MLP neurons of a small language model. Each row is named by its layer, matrix (up: input weights) and neuron, and shows model dimensions 0-255. Each number is 128 + 24 x the weight over its row's rms, rounded and kept within 0 to 255. Numbers have three digits each.
After each neuron's rows, "fires after" lists the tokens most often just before its 100 highest values on Wikipedia text that the model never trained on.

L4.up21:131142158151081131172165110156106112101124163118165053119123127112115109132160133101133118124132117137168151117137106109122143210128160110122131114127137165126156125109127144129170133137084102124109107113112123139136090144102155114137113137117128120108136101159097138097139155132128159130204143117089143113097099135148152129107109106130163097135115156091121109161193073093129078109152158109113089128126107123126143210118165110133150154132136117122098118133127125125100113163113125127152121095170110118085143126116127108132093118137141134133118165183151107135165125147160122132154137139161100126134112119129118153127148097091137117150120161121093094111100117090132164075124126147140125110152126165139121127130127117141176125161125067114132119120135117142078125127150151
fires after: " C", " c", " p", " h", " co"

L5.up680:122081125150138130139136109133092134102169131134108140128172147102113119123167139114078148155154117125097129150178142114132100184120169080105146144149143097132108132136116112158119115101091134116146152087141095127150138122128098116104142135100179152084125160127086131096113141109124131144144121149121155138110129089109147092150168111140109112144164120102108105118106122113101144109133166116160125177138118121130151161156139110150106127096088124076134154152151131145120147114130126153136094129153132121127149087162123114144116113147127120159131121184117134156160118126097119107100132156116091158109180108120158160135081131150114095133157146138125124170142080117140098148120126115184123091125145148100128119103150066138164125140183080126149114169149193123093105120138138
fires after: " a", " A", " T", " P", " re"

L4.up145:075133173143105144120140173121141157173128109120120133126178137120117125128146070165112141170162108134126112110145123120133097148092167129112156128121126113077150122133100143141112139136140079140137116074207075154086158141118073159116134134134116127121126149120142108145142121124164144165184149077132132101152123154174162110101110094097135081148104127149131093146153126139118126161116136137155133127111092109072114168134163101120115121139102133149103108132128106100144111134109114149122161127109133131077176117138127127126126125140123138158151141121112141133125115099137149114153126135103140157118173183128136100126148164108126133127116147109114157138117139113137097130073109128207124087133143145112168134095157117119131123147122127140155121122107103165127158172132101
fires after: " the", " The", " a", " in", " In"

L4.up142:119146078120127125150108110149149134104122118130147149111116099131110133096145085141162089130141109131113106145139142115143144136148172149138138105127087124132133136143154103130132142116090149113121106088105114165172108138094130137141157152139132133124092109127143110119147150135134102133095111116143096148142156111132145105172127100169153094140108098187151125116165154147096193135180129127132138121141165165093105197154093175114148127125084133191125089135152123083116088125112120110133111113174117120089107120128131121123137119138156160093054134131146083122130159131101146155094092121118087127104130143104158128120107145147130108101141165099124128093112130153150164132104121096124104125116118138099107140059140142117118117121137146155193126141145153176137118114142149
fires after: " c", " st", "st", " C", "c", " di"

L5.up778:124081128134151091115109107126086146174167118146122129097096124123126151142146099125133108135166173169117095143124159125125136104149127127099084130129146155105119128172125176128163173128084112140122119135155127107138104079134129147148064124140084094117121135127125128165106143086088122110146126135100164118116108127093135128121056127143137149137116177126135129091158123117141125159158105117157117145158089115152169166107148130162126145095099087136105141152115128120106140095142128153106113135168106126128126122128137097161097112101074134136117091127142118101108120105126131116131140152121132099160126137169115123137161121141152086138134133173161135111074139133140084118129078142172087137133190140139171138177141115157137132151150095118124129164134127153104105085145123
fires after: " T", " Th", "ha", " f", "we", " a"

L5.up1007:158101060096151139159139125147142106077102141161157112129130110114152119109091135157116104145051132097138144118088123121145127130097069145123131129159112134140142126135111143062131150134131115139141124141091147156107144120167117139103174132110161141136127096119122117112152097118149125079139083157136160139165119129144140150110121126143129105169143111103158135126166138106079164108133100129132117125124132129101138098112151135118122126112097172153148101186134154156139135150109157174113148114148139170112123106126167134135108167119149092120132159114118133125141137105124102106134116114091103130123109082115154143096110143125116119090163125133162149119138144092121133147164140106139157093076107147087141096107125118183119077127163142116108092139113156082144131190123152
fires after: " ", "s", " re", " st", " St", " f"

L4.up226:141121142129107089103114154119134119113131125110114116139127130138160157146132126122120116073139123122142131163089125121125134097184128149106133109152122120144123163134155155094121157129112146143142106179152108155108130146122086152146142170133155137117176096129108144121097112152111139127140102125143058108150111189065104145123160195129124141133138129155178133142111149146112144136159138115147130108130151137171112118117138151136114129134106128144130120133124136196106099167106115125120167096123143176178086117132143133148140107117167066108106124099144133122139117153101122138077111164114096111131066103126130117090109077123147136101094154085163130139107129085110114162124160098152120097127131130166118098114117171093155109109119147096167131139124131172154112115117111
fires after: " f", "ff", " re", " F", "f", " w"

L4.up269:136187148124164153150110065141136142171091134127132122102155182137111154133129094114141087149158100125098105125094124141146153150157091110111134111155151127122153092156137088104177173105110152172096130119131126170081157131118119118127154128077108150139163130145124104167119123142166144153107134140158155119165158137111102139157125116096154127130111132105147144091128176131108134111116167106136108108149086149155131141141159119135131163120117164119118124088132109127070129126128129170160150111148165136102099096136097136103095158132154112135134090144141152104149128118110170114136137135158100137158131103145093134102110086121122117077130129144151150153071123143150167143127122127122133186129130131100142087107093174138137114112123118106149147163154146089126119113104108
fires after: " f", "vo", "gu", "s", " "

L5.up106:106130131133100148136098139155110153106149122158093158132133125163075134140113102128152105126171108084132114148146179095162133134164126088095129125123172115176181105151078112107153110095164131129148104133133136077124102143096155104136147131106095116117139126142060116186128107064151145114110158087117151139106138128097142114102156135152123115113152125110130130131098137127122152107152126157127087132134172097160126127129135144155143135157100136120143110103075120137155139115146164118127139123123148101123080124144182130144152159168131138199142141125088159124120119105109093188115131112177110123131123129130150078137136109107127139112146132105123160120095124108076151133120148149136134134102142133141142132170136156120131111149127085123150102128131152168140122090087137
fires after: " the", " to", " Go", " Sp", " He", " The"

L5.up506:143091168108117149124160109136119093117146092107133105121091156132083139142133137152121175111125132152108158154130119130155116168162154083114126153126157163122128098130102105151117147128121116112147040162161129098125062144133105119160169149125126117113156145146148149119140133140127107123178118144095113132108157180088137133134159118106126105123133131128143132125122177104139120131149111130153109140133105176142172137129111109134131125097128147166129117117126171127128154120132142133154125088170121164112125089123146123114086113100110096113096141123153118142101141149154106190110128120121065118090090125179121088131075105092144152063115156115127134138096141144108179133147122123156117116142095156122127150143108112136093110133133119135159142161123155173109140142159167
fires after: " c", " f", "p", " |", " C", " F"

L5.up483:153134167127128140102136110200093097108186129154162150126159157107144140158155134090102134152172111171112108164098143100116114132180145108086128134123129099065114186126134133124170133134142138078103153138092146114135108147140100175115125125130143155140079136152096154153106148126110148142089138133203143153084114121115117113179136157149160140138155111127154148089169143129122155103152125157150118098150127080128136148162141138152124123102096159100125092132124137097133144100153112112120086129129088114112067144113110123109106163140120083154116125135122154156105163124116103113107105155112123127107127114138147143128143118151121140137124121178161105069162145136136121100110133115121146125107141133134148139146128123093118132132111124122133111177154126121124098104106131
fires after: " a", " A", "H", " f", "th", "v"

L4.up849:151126122107106080153124095129146114146146106136112131151140116111125131156110144124097118140143135116142149109180138170174153113134187132130131106129094144130145115118161127134092100112179090096093156121130107127182108130152135131138157136125159123118087134114140139140123134097081132155101092133130114105122106126142118153144168129108140140131108162116145165120143112127130126104153140185110085105157111139160133159143152086127121105106093126121131143145131168085122135116160111179110139164147080126088122087120145132137142142163167106149131072171160169082097153110127141136115095123140129104124181100146155127071138099153155110156142095132146128116085158128166130159114130154144128165145159165116087183116112135134117134109160148169108127133144138117109071149115120
fires after: "s", "S", "H", "ra", "or", " a"

L4.up159:116109121136168116149113148138097156105122141161112110154135133142134155098113136127123138113108140117102112121169128081186091105155170100113170157135128129158175128140110113141108105092109119117087120152131121104105136141135147096129103103165138162126155150086089112129106107071154151135162153112135137112114115118119161113111154158134116137148137129150111102143159119142113134135110090126155080076110174117092122146123137115158104142091121146130087136134133120136128106148122132124158167147231141157150135127153165143127149143146140134158116128102146100116115111147138122141143141098190115183114132124111148107148171168124100117103087129087122130111101146109132077159070106095132147136116116123151144089139141163112118159162098125109138112091144119139129160122162087
fires after: " C", " the", " 2", " E", " Ca", " The"

L4.up305:083108104168128138109140058111127104104154123100139123112092134171136108136141103100126147137141113161139140142147166184136081110113137146129132108124098117141173156161149133144092111096128105128155157202126124106138116134074133137131136092102115096135122109165106145165134103097171119146122120132110144178149102122139161150208116108129145116109101115112111128154118144116115116104141123128110135134140141116121069164149141155116108107128123121153170107122110113130100118146146123116137124124096105107109125161109155134109117140086150136145160103151115183157069118105149124165098140169143106110095190159087099142144152112117135126097112125136104102151143153119079109130090129119121098145114109155102102151108109083138132163141141123140100157127118112128163121101097136
fires after: "s", " not", "b", " As"

L5.up675:117111114149119116128106125164100122101127080105102150180181096136170116106129114108117102139143153144116170142128127188211155090140105108116157118132123137151133095128157128104150122151165138144112169149118110110132118055111102136131114131128129159142107127150121096125126123133081156126155131130130133122118138169121158099113167124112146122140105119078127114137148112108148133114126160163138113197134143144138121135155161118111116108113146155127146077113111162115142152139092120132142100111143096129157118119110129164114168124110109120124076129142060138134110105120118143148120145108148163098137126193134136108111112089105133143165121142116156096081134077134135130112111118126075148163107116169100148168105138096122142102147093139135121164121137139134112091083131153
fires after: "-", " (", "H", " \"", "/"

L2.up76:154111082164146134137113125141116135076122122101152159109124108113128082112142142141139181126165142145148154138145143154107129127131133125138104136148112111136098137104150153075160110122138149108114130161143122091160132216118112103141099146102149162097152149103139102136185133106160103087089144130133188120144113109192165130122084115137116121178065102133109148079168086129133137132176132139123120121159113131145126140104165124086106138126100110131128122143135131148101110114083131087162100157091154144124158133094140137079141107125109103136114113120118121121117112146112152122136117106154132116124155119154108126152136133147141091158108112135149107126160081151131134166105122111154106099108116106145079098110121093171139155121164140149161118105127120126100133131157094
fires after: " ", "ish", " Democratic", " P", "ur", " co"

L5.up146:133148138084154139120123139165163126110091145143109144143111207129078174122143148081149145113143166122117120158112120078117120120189123116115144099163122131140095119144140145089127114137130162109123112138103135084140107172120117139137122145132127134129134096108114129154133151109082117116118122111136120110099125114154155122126140124134102091130136132103178152124132120139105105100096134150107142115142122107172123112152105104128171127109123154150127103130119119140151150128128169118083140170125120146140091149133068142149105124112123138179128113108130102098143157141119137092097130136123130133131116108133099144158125117141075150135106166123150103058125109121152092155156126108135124154090166096147137107142197178116098125150112097175106157081088102158141087171168122
fires after: " f", " F", "v", "ur", " take"

L5.up620:117124117171107163151082150118136128152147142123126102137124137117139132114153118105143136128129134098130147134152141143155124209139158137148127140135129118151094134088145124104130098125102135173107141131085127148130092141122090078113161119116128122194116066138117111064133138129163104143089162100108088129078123136098128124124101110128137147118139074149161110163159148108088139144159139107113132088098161161139164111110128138139091183089151118117147144127137084101127134152145178128096141129100115154116125132128100148127105116123118151153121106117073124145130086136095156145151158187142107144117148126046137141128128132147141082125109149128133135106134136119108128131101117154103186102122130105101080098126127133108144112112123128119139129140108110173112136092117155
fires after: " c", " g", "G", " Go", " cl", " C"

L4.up939:100176102164137118141139148128141172129156104119099129136132125165131133145159142146183150127168166134094102112117107128126134134130144173101169136119109081115182101094142082111088114124124128171134149194132128120150123104153079123105125109142117114090123113133119165109127084114122129139102162132125151107140150135096143057135156152126151134110141124089142112156114141136149145128127092114128104153153185164143126171138188130124125116177144164180117115126138126112110095151135137122113079135113089140126135158131134148159091136112112113124092133126141125150141120121136140149108144144076152138200114146114127134102117144102101111131161119094123163146132136100080107118099093124111172151126134103125165133168126116090138138141114141123124171111110132115091099119134172
fires after: "-", " dis", " re", " (", " "

L5.up77:109157121141161132159162112114136148124149133127123120149077129136089155159131162121115144112163132145134146132125078173116112156095091137152133154192135117128110156142117115090122133124114150176146127153162080110118131155159100106146131080103122096127117142086139142140145140086135118109155139119114133103103148148134229145108116132144149092113091154074120150172138154114130095124126119165131134193171080117132138129118122136137131088142109173144129113146107131137120103157126141095116145104090110151128139107128144163143171137114101177159099104157151141144125123169122151098121128140125132111168158130087129091179127127150139121130134142141146138144091121132113113151102103119149095116122097106085115138104117149140148111147133112093131124129147106131107124077099180
fires after: " as", "b", "s", "-", " As"

L4.up302:083161152157152174130139133161124146131123144108154128122152112135146100145072136129135092163122129152114141163170129116155135127116124132135102102095112089146087170121127119150103113110130178098130138130109113149161142105142141168130088090148120126137147092152129131123142145120135118126146134108144124109107109106131115142121132097089136119118109100127145121112149165176180122104127154149124099096129078155108110078115151117124105118131107150168127160138139102136149124102129100179141098092106142081134144141124115173115104109093150133103160168123137158083152179130104104123118098130111132160184112138147135186135082135146178138187121139154113118103099134082150131167099151152106157155114121128093121139183143132125113113101144095142158160112120118156141140128143179
fires after: " D", " 0", "s", "r"

L4.up70:119175110116175184111110125134100131084160131141136124124126194149113076117088153167071123112112141075093142111135106142127121115104134122153171136180140148159102118124104107106134132097145140143125110098108091131107101128128121125165158112095129115113182138134114145124124112187141124130129120135160107121182136124142117135125148135163108145125112139098078164110116134105098136094167096124144159133152097167114132171161161131137135103134124147120109106105119118114147118142159133168131139118136124119119137180129135182126124127157124123113130107147090133134139105100110095092136135116126125143165069129152170151104088102185140127120150104132148129129152098127151138152121113120091148164123156148096109127075121120136141072134162105132094173091124119141099138159128105
fires after: " w", " ", "s", "ro", "ho", "ch"